MLP neurons of a small language model. Each row is named by its layer, matrix (up: input weights; down: output weights) and neuron, and shows model dimensions 96-159. Each number is 128 + 24 x the weight over its row's rms, rounded and kept within 0 to 255.
After each neuron's rows, "fires on" lists the tokens most often at its 100 highest values on Wikipedia text that the model never trained on.

L2.up714 [122 135 133 112 127 132 128 166  79 120 154  89 137 102 141 132 123  60 148 139 152 136 108 107  93 149 130  79 104 115 142 114 174 169  93 125 135 122 112 120 133 149  94 137 143 141 126 157 110 149 120 157 163 135 137 121  93 109  99  82 132 143 103 139]
L2.down714 [122 164 109 135  92 142 145 150 130 174 136  92 127 132 123 145 101 126  98 133 132 164 118  86 151 133  76 156 111 134 112 164 148 170 146 177 150 104 106 104 135 134 163 151 123 139 154 152 151 118 134 102 131 111 113 136 122 154 120  98 112 151 100 134]
fires on: " rem", " not", "ions", "ction", "ond", " cons"

L2.up727 [128 129 132 169 140  91 128 156 106 137 132 104 117 167 123 114 101 167 115 102 166 117 162 137  81 111 127 142 159 120 169 156 114 170 143  94 136 139 136 113 130 172 134 138 121  73 108 139 118 145 140 106 130 106  99 104 125 128 119 135 119 117  97 109]
L2.down727 [105  98 129  81  99 155 108 115 147 126 124 115 107  86 103 143 128 125 137 158 114 128 159 104 145 137 132 141 134 156 122 100 155 107  70 152 135 194 139 162  69 124 146  76 126 108  91  59 159  81  81 146 152 155 156 109 105 134 139 127 140 148 133 129]
fires on: "and", "ound"

L2.up152 [167 124 135 111 132 108 121 148 179 119 123  98 119 105 100 115 124 142 145 123 139 139 118 130 101  98  85  92  94 126  99 147 148 109 155  76 157 157 122 165 150 136 110 167 146 100  96 125  79 135 137  99 131 133 123 145  94 145 113 127 131 154 164 152]
L2.down152 [108 122 103 142 136 150 165 111 106 125 142 164 144 166 160 155 113 150 112 144 147 104 123 124 158 151 130 145 129 104 108  97 138 144 110 162 117 114 127  87 100 106 104  54 106 152 164 156 135 105 142 117 126  79 159 132 189 119 164 128 136 118 153 126]
fires on: "ond", "end", "ant"

L2.up397 [132 116 136 105 111 115 137 140 126 163 125 108 105 110 124 148 124 153 127 153 151 108 141 128 130 176 138 128 179  98 112 118 120 132 106 125 121 156 138  95 145  99 123  97 100 130 146 141 108 110 106 157 122 115 107 180 136 179 128 111 134 138 164 132]
L2.down397 [132 153  94 119 164 155  94 104  97 100 101 108 162 140 141  86 120 117 119 108 125 129 115 184 110 116 130 143 131 142 129 119 139  99 154 151  93 130 136 155 109  98 133 121 149 134 133 122 150  99 139 103 105 135 128 105 137 131 172 112 108 158 122 134]
fires on: " c", " C", " w", " d", " other", " is"

L2.up370 [145 173 129 125 106  83 135 109 126 136 135 121 137 167 123  99 157 152 137 144 147 123 121 150  95 117 133 119 125 143 108 169 114 145 127 130 116 111 132 115 129 105 112 130 149 105 145 157 131 134 156 104 123 113 126 161 120 105 114 153 148 153 141 111]
L2.down370 [147  76 101 135 138 158 101 119 112 132 130 151 139 100 126 123 110 135 118 145  99 122 137 106 126 165 106 123 109 108 150 102 116 136 137 147 131 135 114 132 132 131 141 120 141 155 141 134 147 139 129  86 146 134 153 121 113 139 139  84 122 129  96 126]
fires on: "ov", "end"

L6.up256 [112 137 109 124 129  93 113 136  96 141 130 127 125 103 150 119 129 116 141 178  95 126  96 146 155 128  88 116 137 131 137 155 131  69 116 106  97 103 102 106 139 124 133 138 180 108 124 151 108 126 125 119 113 144 115 114 134 143 137 137 126 114 107  95]
L6.down256 [128 158 143 149 146 140  86  92  95 136 146 114 112  88 115 118 129 134 154 136 140 140 109 111  91 121 148 168 119 139 123 165 167 126 149 122  91 142 130 158 112 120  98 103 126 159 170 145 137 129 134 133 132 203 129  91 114 170  95 144 132 117 107 116]
fires on: "re", "ut", "are", "'", "is", "ac"

L2.up383 [148 121 118 135 120 103 146 146 131 101 143 114 165 118 123 145 131 129  99 127 110 143 119 131 101 143 119 121 129  97 100 136  81 135 125 149  99 119 113 131 124 146  80 142 114 125 123 102 100 105 116 146 115 199 137 117 149 165 146 102 128 139 162 101]
L2.down383 [148 178 135 114 123 147 119 165 154 130 123 135 152 126  77 147 152 122 121 155 100 122 121 133  95 100 149 119 146 129 136 108 133 124 125 131 120 105  68 156 121 132 117 106  99 108 113 150 121 139 138  82 128 144 126 114 140 113 104 164 133 148  59 123]
fires on: "M", "P", "A", "H", "I"

L6.up99 [102  97 144 134 116 146 112  81 117 131 158  88 100  89 107 162 165 124 147 163 162 115 140 134 126 176 127 130 156 109 121 135 111 129 138 118 130 155 149 119 160 112 148 149  97  75 142 125 135 149  98  96 132 131 128 118 119 145 159 137 146 126  94 144]
L6.down99 [134 101 124 113 112  85 143 152 153 121  84 100 100 137 119 135 142 136 117 101 118 132 150 139 131 137 140 157 120 111 133  96 149 125 167 148 122 130  89 115 113 119 112 167 156 165 139 173 123 171 140  67 102 125 134  96 128 138 117 103 107  97 118 125]
fires on: " the", "-", "k", " d", "he", "ul"

L6.up335 [139 135 108 125 118 123  92 125  96  99 153 125 161 153 104  86 119 122  75 133 176 158  80 156 136 149 103 123 124 132 131 124  97 138  96 147 143 150 158 142 137 143 110  89 134 180  77 131 104  92 142 167 123 137 109 167 111 116 116  98  81 135 125 114]
L6.down335 [101 139 153 172 146 152 124 140 164 141 121 181 102 129 120 168 132 113 138 121 118  89 132  76 149 170 158 153 169 111 149 131  65 151 124 136 149 117 114 152 122 115 154 136 122 141 142 172 138 156 140 127 147 111 138 148 141 136 133 178  77  91 149 159]
fires on: "art", " ex", "end", "on", " follow", "om"

L6.up495 [130 109 135 141 108  90 119 131 114 121 102 157 137 134 137 147 177 127 119 100 104  76 114 123 151 133 155 125 138 162 149  97 136 126 120 127 115 119 156 161 137 117 158 141  90 111 161 143 131 142 119 130 108 157  88 128 161 134 121 148 105 153 111 141]
L6.down495 [153 174 101 150 154 128 131 104  97 147 123 132 123 177 110 148 133 115 107  82  87 124 145 150  99 118 136 117 136 106 146 135 157  97  69 132 128 101 142  90 171 121 151 150 149 127 142 137 154 138 194 127 143 180 131 107  61  92 147 117 129 122 118 167]
fires on: "%", "iv", "re", "ubl", " v", " a"

L6.up677 [125 150 151 116 192 141 130 104 121  87 117 109  83 103 132 152 183 140 158 131 140 138 122 135  79 159 141 102 149 143  98 147 137  83  82 111 122 149 119 112 151 141 115 108 200 120 108 153 145 150  91 107 147 138 127 183 103 132 165 124 142  85 143 113]
L6.down677 [116 142 136 110  87 130 117 129 138 163  80 102 134  98 103 126 155 169 138 172 114 168 124 125 180 126 126 146 177  72 123 118 130 129 136 110 108 123 115 114 116 151 111 136  53 114 168 148 109 100 117 139 138 104 126 108 163 162  83 118 116 121 139 165]
fires on: " b", " th", "at", " Th"

L6.up682 [119 143 102 131 109 122 128 144 139 155 138 127 144 128 125 130 133  64  98 106 122 106 112 142  70 176  57 133 137 157 112 127 142 123 126 136 127 120 147 105 152 119 115 131 142 109 131 138 133 135 111 104 120 139 110 130 167 140 103 147 135 120 168  82]
L6.down682 [116 109 125 181 168  83 169 152 128  93 114 105 115 133 116 127 144 159 114 143 111 135 141 125 139 154 159  98  89 141 144 141 143 134 115 120 158 112 123 110 120 146 140 129 135 130  90 150 148 148 132 128 139 143  85 159 129 118 132 127 149 112 150 135]
fires on: " dec", "C", " rec", "ent", "ol"

L6.up206 [120 137 172 162 124 130 141 169 135 173 123 164 101 116 103 158 132 103 130  79 163 117 127 116  96 100 121  89 127 112 133 138 120 117 149 114 166  92 112 113 145 123 122 116 159  80 122 108 130 137 130 195 107 132 131 128 109 146 130 162 143 118  93  97]
L6.down206 [111 107 152 133 120 117 129 115  99 134 104 134 120 147 166 147 104 137 117 117 156 164 116 114  99 115 136 148 126 128 149 132 117 131 151 101 127 137 164 149 105  70 155 122  93 117 132 121 135 172  61 113 129 136 173 146 126 160 112 102  98 138 120 139]
fires on: " |\n", "ol", " to", "ac", "s"

L6.up368 [ 98 144 103 126 154 116 141 111 172  78 162 118 165 134 102 135 143 111 109  80 107 172 144 165 137 140 165  62  94 131 116 148 133  87 102  80 143 130 118  89 123 135 111 117 121 150 118 117 152 129 158 134 122 169 128 120 116 166 143 165 127 185 145  81]
L6.down368 [142 147 144 115 162 146 138 149  73 134 135 144 151 166 168  90 157 150 111 141 115 113 158  94 138 108 125 143 171 128  92 125  94 108 110 152  86 106 122  88 131 111 122 125 113 127 115 148 129 129 112 139 122  68 105 119 124 158 132 155 167 138 173 117]
fires on: "p", "ad", "l", "1", "el", "eb"

L2.up7 [111 118 126 125 139 110 143 130 169 127 139 139  98 174  76 144 136 133 148 124 114 116 139 126 118 160 122 130  96 115 139 173  98  88 137 103 124  78 136 155 164 139 129 124 191 159 121 148  57 141 164 109 115 143 103 109 112 151 135 131 119 114 107 115]
L2.down7 [127 147  92 185 104 142 119 107 126 138  95 120 108 109 137 168 173 100 151 106 141 150 108  99 123 153 131 142 122 122 127 111 139 122  88 123  99 149 136  89  98 105 110 125 144 127 157 106 148 127 112 149  98  71 124 113  96 137 118 137 149  91 162 116]
fires on: "art", " con", "ight", "ess", " ele"

L6.up646 [105 132 106 127 128 151 138 142 137  57 148 124 120 145 129 137 150 128  84 151  94 128 140 133 139 131 177  85 113 131 150 164  77 117 157 115 140  82 158 138 180 135 159 138 104  87 139 124 129 138 103 117 158 120 124 113 109 102 113 115 111 189 151 121]
L6.down646 [133 144 144 107 117 130 175 110 127 167 140 135 139 158 175 144 140 129 127 100 150 118 136 104 136  89 131 168 148 132 126 122 154 171 108 160 146 139  83 112  71 143 139 136 107 121 124 139 131  97 156 128 119 126 102 103 148 168 110 122 106 129 154 130]
fires on: " E", "ep", " e", "E", "l"